MLP neurons of a small language model. Each row is named by its layer, matrix (gate and up: input weights) and neuron, and shows model dimensions 304-367. Each number is 200 + 40 x the weight over its row's rms, rounded and kept within 0 to 999. A neuron's up and down rows have the sign that makes its largest values positive.
A block is one neuron, or neurons of one layer that tend to fire together. After each block is what it responds to, as a language model described it from the Wikipedia text at the highest values.

L6.gate742,188,182,186,156,234,187,265,207,231,206,153,140,195,143,185,156,161,202,242,254,222,204,169,190,184,178,247,195,202,181,257,185,178,243,298,237,255,227,202,273,230,197,228,231,250,173,121,103,153,176,227,252,219,241,276,208,205,211,160,262,235,204,170,205
L6.up742,174,218,205,209,203,184,155,154,143,225,157,215,246,216,160,260,172,209,206,226,189,260,193,216,209,129,175,171,166,267,203,191,268,247,216,161,239,185,232,197,279,227,287,228,229,152,251,219,231,191,217,236,161,166,193,126,224,170,246,177,258,201,280,201
Responds to: Time-phrase boundary. Commas, when, where, which right after an opening time or setting phrase, just before the main clause: "In 1954 when", "On Tuesday,", "One night,".

L5.gate13,193,209,203,155,198,191,220,233,203,145,181,212,173,200,145,201,188,154,171,257,191,198,144,191,242,226,189,196,201,166,185,212,169,213,257,219,246,223,134,191,155,214,182,264,185,199,201,198,190,200,234,184,213,226,185,227,218,191,234,152,251,250,223,134
L5.up13,179,209,223,200,258,186,193,169,170,86,153,157,208,287,182,248,72,254,204,211,231,254,156,222,93,212,240,239,160,272,238,218,226,216,214,165,152,215,163,201,218,241,157,217,256,224,239,225,209,187,193,196,232,235,209,173,234,286,219,167,210,169,194,157
L5.gate72,315,216,252,220,236,194,228,208,242,165,161,182,269,181,250,101,203,152,211,254,231,177,217,221,150,181,223,202,138,128,169,150,218,198,154,204,269,169,295,204,172,184,224,226,250,215,214,176,151,164,206,265,239,220,209,216,138,210,219,271,232,231,227,243
L5.up72,203,219,258,247,207,166,140,189,225,182,166,171,284,196,233,249,227,146,271,171,196,178,191,324,200,264,237,182,184,167,256,193,183,215,192,118,183,261,225,203,148,232,280,231,221,186,289,265,233,224,174,151,166,217,199,165,219,225,267,279,229,149,168,140
L5.gate147,186,224,160,185,121,162,166,193,236,169,146,135,188,187,165,180,192,129,207,174,200,224,180,259,191,258,254,195,171,199,174,204,205,178,223,213,186,174,223,189,289,159,218,172,254,187,239,197,273,164,205,256,165,221,227,165,135,210,235,207,218,140,274,219
L5.up147,148,161,186,217,202,205,259,215,186,204,135,278,269,155,255,142,156,151,189,258,181,166,205,173,104,151,194,193,165,224,211,161,147,251,285,200,170,243,171,188,144,230,190,315,228,218,212,229,215,220,192,173,183,153,182,157,148,177,185,218,164,189,250,205
L5.gate255,173,133,267,203,189,142,190,249,217,207,170,277,252,187,253,193,158,208,192,140,265,191,182,166,196,132,236,209,162,197,179,176,228,248,230,224,152,182,184,246,185,232,202,177,163,200,213,171,246,238,224,199,219,233,252,193,225,240,170,184,202,143,223,153
L5.up255,215,158,201,202,154,236,282,189,153,158,172,240,240,197,133,180,228,276,189,139,308,226,156,201,236,133,245,265,221,145,197,259,121,245,201,173,211,189,135,154,208,213,205,151,175,247,201,177,194,127,195,174,205,144,141,226,249,167,217,157,147,207,251,195
L5.gate449,182,178,194,202,285,216,233,180,203,236,192,195,194,117,223,105,167,282,109,190,220,243,151,270,245,151,188,173,219,161,206,221,175,180,150,165,192,217,202,191,190,180,237,212,139,188,229,149,217,272,136,184,230,185,221,198,237,221,189,129,181,146,269,208
L5.up449,267,243,132,179,298,226,264,212,200,277,225,222,196,131,243,162,176,195,217,185,116,188,189,218,237,213,169,181,190,184,191,259,297,209,106,177,149,199,175,191,224,221,149,243,94,142,227,254,217,182,177,208,116,228,196,162,231,193,161,125,157,185,228,189
L5.gate469,172,160,286,274,195,120,306,123,178,116,213,200,162,230,174,192,234,154,232,192,203,177,212,211,192,166,204,236,192,180,230,227,116,197,230,166,192,209,210,111,221,172,173,195,202,265,277,209,258,206,149,176,181,134,225,249,159,239,152,149,168,183,165,208
L5.up469,233,202,232,224,213,218,289,193,183,160,191,240,175,244,165,142,149,226,146,230,161,210,192,188,208,195,154,272,132,187,253,159,147,211,226,223,239,158,202,199,261,225,197,247,215,150,142,134,219,178,159,190,143,212,231,152,229,178,240,287,158,198,265,238
L5.gate491,214,202,233,210,238,244,228,175,203,228,194,178,106,252,307,221,127,223,206,200,169,198,197,262,200,156,182,200,191,169,113,179,210,221,196,247,158,175,227,150,209,119,245,210,196,178,201,247,265,239,216,195,252,218,190,161,166,170,237,220,220,192,157,299
L5.up491,182,213,189,203,168,194,209,154,195,155,202,200,167,261,236,246,168,219,242,156,246,239,158,232,170,212,253,207,151,173,162,202,176,103,149,233,232,180,216,142,228,154,95,156,227,144,206,228,238,240,197,161,224,183,191,216,100,217,178,169,230,195,158,195
L5.gate500,234,247,215,212,262,169,271,199,172,207,170,203,181,205,181,172,162,191,238,260,192,139,249,252,193,195,143,161,221,160,181,194,148,215,185,243,139,238,155,245,160,201,274,247,255,177,276,177,201,194,241,264,163,201,193,189,241,174,230,222,183,162,125,235
L5.up500,192,202,187,188,290,176,247,182,140,150,155,200,188,204,244,226,162,224,201,222,242,214,226,236,189,214,269,170,218,164,221,259,191,203,191,266,197,126,236,214,235,166,185,196,198,138,108,255,174,230,113,223,219,260,255,238,234,224,220,159,291,145,200,194
L5.gate502,275,168,195,222,183,244,288,141,263,166,182,172,221,221,238,189,177,184,195,135,206,213,193,176,190,192,232,175,185,171,115,135,142,188,251,214,141,183,146,293,175,234,229,208,248,238,164,187,212,163,203,179,228,285,218,334,182,275,197,211,230,170,275,153
L5.up502,262,186,187,248,205,208,212,180,154,202,201,255,192,304,168,218,226,233,260,166,187,179,221,185,224,266,225,217,208,189,238,166,156,160,183,207,194,248,181,224,104,187,277,145,181,195,196,226,189,197,170,165,232,181,146,202,193,147,246,224,231,208,214,233
L5.gate504,195,159,204,157,193,207,181,201,234,243,179,150,129,221,218,257,231,158,225,187,142,183,137,172,230,233,251,125,204,184,250,166,231,227,257,155,247,217,183,239,179,226,161,155,198,210,160,168,159,167,217,271,154,198,158,117,189,188,198,161,220,195,312,227
L5.up504,215,196,210,234,157,139,158,234,248,209,163,156,220,248,164,112,180,201,283,175,206,119,210,202,232,212,177,174,176,215,146,177,191,184,278,240,159,236,145,263,178,210,170,184,183,221,176,148,233,189,199,185,264,293,178,182,268,216,213,194,227,205,196,136
L5.gate509,192,166,258,202,169,165,142,172,290,234,199,298,229,201,233,222,146,183,163,263,169,197,183,133,201,133,139,196,165,175,162,146,262,226,225,119,266,182,176,145,224,235,169,192,268,190,158,202,244,297,139,190,251,230,176,294,229,243,181,218,157,190,203,207
L5.up509,205,136,230,141,244,185,192,189,164,227,149,132,260,220,258,198,242,212,204,117,203,219,161,214,217,148,245,142,225,158,218,194,172,222,203,232,217,278,128,209,168,235,171,283,187,247,166,187,177,192,192,292,197,172,194,159,231,279,254,246,208,184,135,227
L5.gate582,199,187,192,240,166,205,171,208,168,232,175,197,183,207,217,199,184,185,245,209,198,230,151,241,190,216,262,175,123,170,177,210,182,155,197,232,144,240,158,164,231,166,142,172,210,197,223,172,189,225,288,233,237,234,227,170,215,315,207,142,177,120,183,187
L5.up582,192,154,233,209,225,182,198,185,233,227,160,175,183,202,171,176,263,242,176,201,195,227,155,236,169,210,220,228,201,178,191,180,243,240,182,205,195,160,170,251,200,206,235,160,138,246,174,268,172,167,108,267,157,237,353,135,201,229,208,173,140,232,205,217
L5.gate643,202,211,257,185,248,181,184,132,243,229,154,211,233,209,259,230,186,204,210,200,186,204,215,205,206,166,189,231,162,186,242,179,121,207,176,210,205,137,234,166,161,285,269,168,167,209,256,217,237,141,234,248,177,310,233,150,178,252,294,257,229,174,231,174
L5.up643,249,265,181,245,206,186,210,175,229,256,157,163,106,220,246,227,189,281,156,146,271,173,157,234,196,153,223,250,175,197,222,250,219,184,226,127,183,209,244,193,239,216,270,147,188,231,160,207,265,253,151,194,197,230,210,179,213,222,212,248,171,209,183,258
L5.gate652,229,207,217,127,209,207,205,206,285,205,253,198,171,170,203,159,212,219,222,124,201,199,177,236,186,204,229,199,224,220,233,261,226,179,243,249,203,118,192,237,198,150,250,161,172,262,285,180,177,186,80,195,176,207,235,208,156,264,312,147,259,211,259,161
L5.up652,214,173,192,221,237,262,175,203,110,236,123,261,185,165,221,281,223,246,175,156,162,147,254,163,217,198,215,208,184,175,126,232,231,219,207,114,143,276,227,213,317,164,235,155,146,219,180,256,210,154,173,112,201,260,291,149,192,248,157,215,165,245,192,151
L5.gate654,185,173,205,209,172,258,188,141,174,229,150,219,163,191,246,202,212,187,191,257,241,271,142,205,259,155,200,196,194,113,188,212,122,252,239,223,154,199,161,208,208,222,186,213,199,211,127,178,240,190,158,208,173,187,208,204,86,244,229,169,169,243,217,179
L5.up654,220,241,195,166,156,168,269,196,283,310,187,160,205,198,185,208,239,238,185,249,134,288,197,245,232,182,240,234,143,153,124,200,126,165,151,266,187,203,219,200,174,207,138,183,183,181,168,234,259,230,170,161,222,202,226,180,214,244,135,166,95,206,209,227
L5.gate669,171,240,264,170,234,162,165,213,246,178,172,137,244,197,190,243,152,193,158,247,226,197,201,224,199,142,220,228,192,281,175,205,194,238,154,290,166,217,225,160,236,199,192,195,264,142,168,115,148,177,187,219,137,195,192,143,195,211,188,187,226,181,206,232
L5.up669,181,211,254,228,246,189,205,211,180,117,165,139,200,147,170,122,251,114,248,175,185,161,230,252,199,161,178,154,200,197,128,195,203,200,173,231,242,187,191,208,120,171,208,184,277,212,191,140,254,145,174,214,195,256,209,200,108,234,213,220,210,241,182,203
Responds to: Article title closer. Closing " =" of a "= Title =" Wikipedia article heading (e.g. "= Vicki Chen ="); more weakly, inner word pieces like ch, ell, ill, and table cells.

L6.gate510,211,167,193,166,234,239,176,260,203,277,206,199,222,256,196,166,181,221,195,217,157,244,240,235,202,174,213,179,154,191,109,106,186,227,188,241,162,218,170,163,175,136,127,180,122,193,175,230,150,207,140,217,181,176,228,225,161,262,210,146,219,261,260,202
L6.up510,247,134,257,179,214,177,242,181,230,248,164,165,159,211,179,186,158,230,248,262,149,190,193,246,181,286,248,269,123,133,212,177,171,192,236,201,125,171,186,213,138,217,206,184,287,216,232,246,231,197,204,249,166,189,213,170,203,212,161,206,199,165,229,185
Responds to: Heading closers and name pieces. Closing = markers ending wiki headings and titles (==Career==, ===Albums===), plus "(" before a birth date and mid-word pieces of proper names.

L2.gate236,194,275,179,190,218,171,175,216,132,206,188,188,198,172,242,216,199,152,187,156,140,194,169,143,172,204,148,252,163,223,157,164,258,257,236,150,233,132,211,227,155,225,141,157,178,236,148,217,149,222,192,155,237,195,218,279,189,158,160,164,235,220,229,126
L2.up236,179,171,195,334,238,173,154,157,187,191,193,190,257,203,251,186,230,189,230,176,260,224,190,217,255,177,228,203,218,250,209,140,254,186,263,197,173,238,171,254,186,234,214,160,167,225,135,250,189,170,201,138,278,231,257,204,177,231,226,192,166,200,179,215
L2.gate311,166,246,142,223,198,186,196,188,168,174,93,157,212,144,211,94,171,153,190,214,233,251,158,225,158,169,213,179,167,253,177,203,184,204,201,231,270,117,198,181,196,178,175,189,262,201,172,184,174,247,144,179,239,186,179,168,192,120,184,143,145,249,132,215
L2.up311,207,231,188,261,196,174,115,218,139,207,157,171,170,248,206,178,208,178,232,239,206,194,189,287,221,287,155,222,259,240,213,191,206,149,136,209,240,146,169,179,176,134,197,166,269,227,159,176,167,199,196,153,191,172,228,226,218,178,269,186,257,167,184,215
L2.gate410,219,181,141,150,255,125,137,226,140,147,180,197,212,236,146,203,241,126,222,202,236,234,158,164,203,176,182,223,213,309,188,280,230,259,211,175,193,145,223,211,179,231,300,181,196,255,301,161,125,153,152,147,210,221,231,151,145,235,215,277,164,174,238,111
L2.up410,204,229,252,205,247,197,151,153,217,174,202,101,230,176,216,234,192,227,230,238,221,207,208,199,169,212,203,196,250,223,255,220,218,176,183,182,232,136,186,203,177,239,254,214,170,254,233,89,287,250,195,259,173,231,130,262,178,246,255,200,199,140,213,143
L2.gate487,150,128,177,239,248,208,236,147,191,100,161,157,146,240,191,201,153,177,229,201,259,209,141,215,131,193,170,244,176,191,219,190,183,184,198,194,175,187,242,213,216,182,234,173,176,238,234,265,202,233,205,261,194,188,206,247,158,179,240,179,260,195,178,138
L2.up487,151,171,206,271,190,157,180,241,226,230,163,186,228,150,189,197,187,201,201,222,253,267,165,166,246,112,193,184,281,252,163,154,222,269,238,193,244,137,172,206,248,183,195,256,187,246,183,171,217,266,220,142,174,239,232,258,198,150,221,170,134,256,166,195
Responds to: Clause-opening subordinators. Subordinating conjunctions that start a new clause, mostly sentence-initial When, After, As, Once, While, If, Although, plus mid-sentence that, when, after.

L5.gate20,219,237,227,217,265,150,209,218,229,183,250,217,190,173,141,199,134,160,246,176,214,257,224,249,190,241,221,239,241,168,257,255,198,240,211,210,194,234,182,215,117,151,223,199,215,201,233,127,218,216,223,120,195,150,232,226,199,250,205,216,198,121,221,163
L5.up20,111,221,121,186,214,224,201,230,177,193,229,206,189,246,201,283,143,181,161,267,270,149,208,172,196,194,189,196,208,264,220,190,148,162,247,177,236,166,243,140,145,205,204,275,175,193,214,209,245,225,198,195,160,178,183,204,224,163,260,220,229,177,151,125
L5.gate35,198,248,166,237,200,256,211,214,274,226,197,230,271,206,212,197,241,224,184,194,225,107,210,218,250,211,188,151,182,186,176,191,176,198,174,187,219,154,186,204,119,110,206,282,187,213,219,221,246,131,180,121,154,256,247,178,271,186,240,209,260,171,176,142
L5.up35,222,208,211,206,204,212,267,140,230,205,179,194,238,199,137,167,181,244,173,260,269,198,155,240,120,255,150,180,222,204,259,233,217,200,141,152,219,239,186,213,245,244,216,214,132,211,191,152,188,220,210,196,160,258,242,218,203,266,270,275,194,175,189,247
L5.gate73,168,174,180,174,168,180,310,155,288,159,194,241,204,208,221,189,206,117,226,165,175,205,239,196,227,168,246,175,177,184,154,177,234,243,229,258,241,209,124,212,208,192,173,158,229,216,199,206,220,168,145,145,181,185,197,152,126,275,233,230,159,173,178,168
L5.up73,220,163,143,198,188,209,216,207,184,224,226,141,185,260,190,234,181,247,273,216,208,159,254,168,218,157,212,259,255,181,150,319,196,182,175,275,239,182,168,221,197,173,191,190,195,193,186,176,200,188,222,181,129,202,223,211,124,182,219,142,247,236,163,281
L5.gate135,173,181,293,205,181,190,239,223,224,180,234,164,198,266,156,210,212,300,189,265,202,238,147,174,202,169,211,126,243,133,193,207,174,303,206,128,218,147,163,145,187,181,203,165,208,196,112,192,195,235,234,254,216,245,267,260,196,256,144,202,176,197,243,167
L5.up135,201,205,180,191,232,190,262,139,230,195,195,226,244,214,232,162,266,268,166,184,216,171,110,236,223,225,299,284,227,126,175,233,266,222,211,184,163,130,158,256,159,167,127,177,204,168,129,168,132,178,217,132,187,156,191,178,167,190,217,211,165,143,221,125
L5.gate140,201,191,231,229,242,178,285,177,189,195,179,189,279,220,199,175,175,274,233,154,259,219,202,178,189,204,237,184,231,211,246,204,216,199,200,212,226,238,197,302,167,203,220,218,232,169,202,138,250,200,192,238,196,162,127,207,152,185,234,229,169,233,230,200
L5.up140,229,180,273,239,247,191,219,259,202,175,208,172,173,210,221,274,213,213,176,192,230,194,168,152,226,154,257,150,210,231,264,157,247,174,245,219,227,193,201,219,238,205,234,230,143,183,210,137,198,196,180,161,257,271,107,196,164,264,163,224,113,219,274,147
L5.gate215,229,162,176,267,198,190,162,109,114,166,171,244,235,188,226,206,249,200,203,131,240,180,202,253,246,199,156,211,222,178,144,244,147,201,223,235,233,157,170,208,191,179,227,156,264,222,187,180,190,200,217,216,175,165,231,237,169,157,196,222,254,176,284,143
L5.up215,183,149,172,210,204,146,165,150,217,264,176,185,198,263,211,169,138,153,258,199,201,170,175,290,188,199,201,226,217,134,187,208,197,202,256,222,222,198,274,231,206,281,228,203,139,205,240,162,190,174,186,166,270,211,184,225,167,188,229,166,221,223,230,186
L5.gate245,188,169,198,236,212,217,225,127,175,208,175,245,174,223,213,189,181,242,192,244,239,231,205,273,208,152,227,137,213,193,204,190,253,172,221,239,186,194,161,204,160,222,161,177,213,202,268,162,240,204,198,197,167,226,202,213,219,229,153,255,228,185,140,215
L5.up245,239,183,235,251,271,190,194,211,141,249,197,213,195,239,233,216,264,222,173,208,206,292,123,198,160,168,215,130,220,192,210,165,178,213,186,203,187,155,209,196,221,119,107,199,231,252,176,236,196,249,230,236,181,204,200,254,225,145,139,195,206,191,203,175
L5.gate304,276,226,219,124,213,195,204,179,220,228,165,189,215,186,192,227,191,218,193,307,179,222,197,231,230,162,157,204,117,262,195,157,154,164,223,242,208,157,93,207,244,85,139,224,213,164,207,136,216,134,152,128,152,152,194,268,165,152,205,276,178,162,157,226
L5.up304,184,211,229,168,211,176,188,176,260,184,213,228,206,231,165,189,170,264,210,221,149,212,226,232,164,164,260,198,202,207,189,221,232,254,229,228,207,144,163,152,196,198,274,132,212,192,193,172,207,171,140,197,194,165,172,195,189,208,205,201,174,195,204,216
L5.gate495,182,306,168,203,182,209,266,156,209,225,177,175,160,219,188,119,178,216,211,225,194,185,233,211,248,200,207,180,256,116,142,218,170,205,236,165,228,256,177,212,180,206,201,263,134,191,236,144,217,262,236,151,156,132,123,211,211,179,221,214,271,238,237,252
L5.up495,256,253,103,239,175,175,246,181,191,239,178,252,202,203,141,206,211,233,194,218,203,227,184,211,274,126,219,170,295,145,201,171,230,257,240,218,219,256,224,186,231,215,198,149,144,207,224,179,206,221,182,166,159,189,197,197,191,158,213,235,228,254,226,238
L5.gate505,141,187,205,154,207,179,179,281,202,214,224,236,172,209,215,185,136,207,168,163,317,199,200,138,235,208,179,253,232,220,170,146,184,268,180,230,235,215,224,260,138,221,207,183,207,192,174,184,268,229,280,169,209,162,202,201,151,234,189,207,190,174,181,195
L5.up505,149,245,217,168,139,172,228,135,248,214,220,161,225,229,202,172,83,185,233,215,181,233,153,176,252,258,274,290,222,198,156,158,241,176,219,188,207,308,125,143,201,221,219,186,270,211,151,211,178,277,243,134,244,271,223,253,195,198,208,230,207,221,226,223
L5.gate559,169,151,266,330,197,197,161,188,245,258,160,150,250,213,186,192,167,210,216,205,262,185,250,182,243,212,189,152,231,183,229,138,205,202,154,211,187,221,146,250,181,201,221,193,225,222,208,125,211,278,207,193,146,129,164,260,226,216,155,228,202,234,201,169
L5.up559,176,245,174,150,225,213,179,220,173,211,167,280,246,191,182,182,196,197,182,289,167,201,219,181,256,239,154,178,176,208,221,219,162,238,190,164,261,243,153,243,194,122,121,237,166,167,207,178,136,160,257,181,147,227,177,257,193,271,192,185,176,130,244,153
L5.gate573,183,159,147,226,204,270,156,184,208,191,179,199,123,219,184,235,178,227,156,250,158,190,136,191,164,156,172,219,246,197,184,224,301,194,170,248,203,189,222,245,225,252,201,222,192,233,158,141,224,195,204,193,202,192,219,199,240,206,233,179,164,211,220,208
L5.up573,262,218,224,268,226,226,171,193,179,173,151,165,140,245,161,183,181,223,218,229,190,147,167,274,252,126,128,137,228,176,200,82,208,203,222,233,265,252,144,215,226,210,266,203,197,215,119,136,272,171,198,230,193,254,223,196,161,113,223,232,133,207,188,211
L5.gate684,232,239,204,196,162,319,199,174,198,238,130,202,247,249,183,135,164,202,265,232,227,188,284,217,227,189,257,192,191,145,111,228,186,173,151,179,189,211,248,240,194,223,225,258,220,213,184,238,173,170,225,204,190,167,179,172,177,217,193,249,221,196,163,193
L5.up684,114,138,252,223,194,200,227,276,189,194,235,188,205,248,267,160,142,137,222,187,158,287,170,145,254,165,188,161,187,194,226,225,191,150,280,182,184,231,204,301,181,174,230,158,220,217,223,150,129,315,209,168,201,244,218,198,121,214,180,214,182,217,214,226
L5.gate705,174,228,269,231,208,227,279,171,162,201,145,241,211,172,251,176,120,185,210,168,160,192,306,214,230,256,188,140,245,188,172,251,190,189,220,248,175,165,179,218,261,214,198,237,85,191,155,229,229,172,158,146,204,216,206,249,143,166,111,163,218,211,192,160
L5.up705,177,183,159,196,185,205,173,204,155,222,213,205,192,197,194,263,182,247,150,160,228,106,117,138,224,176,161,157,165,212,230,185,190,95,205,105,204,206,167,169,218,191,223,203,169,221,245,178,113,178,220,172,171,229,203,205,233,266,180,187,218,222,164,151
L5.gate706,157,161,185,210,184,197,180,203,279,236,174,243,155,223,193,147,116,196,268,176,152,161,216,186,202,161,156,258,238,181,179,199,128,176,228,228,165,181,159,226,291,251,241,179,168,158,196,125,166,208,241,229,187,196,201,224,198,196,216,217,183,245,216,188
L5.up706,180,184,207,148,279,202,211,149,199,232,201,252,186,215,282,226,163,273,294,218,168,246,213,228,194,116,160,233,247,191,181,278,174,213,168,214,176,184,145,226,238,264,215,151,187,188,176,161,227,206,226,183,205,255,240,193,173,175,180,254,184,213,191,222
L5.gate724,124,196,173,236,237,171,246,217,203,184,181,261,250,239,292,177,182,137,174,217,239,164,192,190,184,198,141,220,216,259,246,155,184,210,222,170,215,196,150,249,188,299,222,281,112,159,233,175,189,225,133,178,235,156,242,173,203,197,182,189,213,197,205,146
L5.up724,154,223,147,198,168,234,196,220,185,175,167,175,203,162,152,204,240,176,254,198,126,154,176,178,277,226,191,117,256,178,204,153,178,211,290,200,181,181,203,227,183,154,282,133,205,215,137,137,107,254,167,213,249,184,220,179,190,204,170,89,238,162,163,192
Responds to: Clause boundary before main clause. Commas and subordinating words (when, if, while, though) ending an introductory phrase, just before a new clause's subject, e.g. "When a", "In 2002, again".

L2.gate195,233,218,172,204,234,210,229,128,263,197,196,179,198,158,260,154,163,175,205,173,229,162,163,263,234,201,239,205,151,250,206,256,220,235,211,235,244,181,147,188,243,148,170,249,241,251,206,240,270,187,214,202,180,207,215,196,235,238,258,219,192,201,248,196
L2.up195,175,202,206,234,186,163,190,232,213,183,145,193,163,271,276,165,138,198,231,163,206,207,221,225,176,267,209,119,259,158,230,183,274,183,245,197,249,208,190,147,240,143,188,197,154,227,209,219,200,241,123,251,299,203,189,190,143,184,249,230,224,240,160,215
L2.gate221,220,128,272,288,218,204,125,268,220,290,202,174,180,210,210,197,191,153,165,261,194,192,274,204,164,174,288,255,182,226,225,185,162,146,179,147,281,213,120,274,172,185,186,253,246,190,155,225,238,148,158,155,136,209,179,259,124,218,211,216,201,172,237,179
L2.up221,191,243,228,171,242,180,210,125,238,182,148,137,228,199,182,196,250,159,214,183,171,185,243,291,194,237,249,180,182,215,143,153,273,186,168,215,145,187,244,175,242,195,230,183,191,181,211,190,153,211,97,191,179,206,198,199,158,153,166,226,253,274,182,319
L2.gate232,138,158,185,183,257,211,209,272,210,181,211,276,188,148,207,215,220,228,123,189,196,108,181,174,194,175,170,159,89,185,201,213,245,155,201,150,206,176,222,226,198,257,117,127,250,195,165,190,245,169,242,195,189,149,170,174,190,164,190,225,137,214,116,273
L2.up232,88,146,239,187,212,235,221,227,208,199,197,286,191,193,176,189,161,195,195,229,254,201,228,204,207,244,167,189,189,252,244,195,207,222,145,204,205,274,195,202,167,181,129,195,240,107,175,203,176,185,220,161,217,229,221,230,240,183,228,249,142,190,234,189
L2.gate734,222,237,248,199,182,84,221,193,235,172,194,113,188,184,228,169,170,213,254,209,237,234,174,193,280,184,122,282,209,209,256,157,128,211,205,159,212,218,104,236,178,260,145,271,207,179,226,186,252,163,113,210,156,234,210,242,181,204,272,112,215,257,196,181
L2.up734,210,206,171,271,231,186,207,222,169,183,168,162,248,218,248,232,197,131,232,217,226,207,186,223,240,170,241,263,106,159,185,158,153,213,203,192,202,213,172,162,159,230,160,219,178,201,262,222,189,187,123,194,179,242,209,256,188,174,182,199,270,237,224,149
Responds to: Heading closers, word starts. Closing equals-sign markers after Wikipedia section or article titles (==History==, = Lauren Parker =), also "=" in table key definitions (AB = At bats); separately, first pieces of split words like Mont(real), w(it)nesses, stat(istically).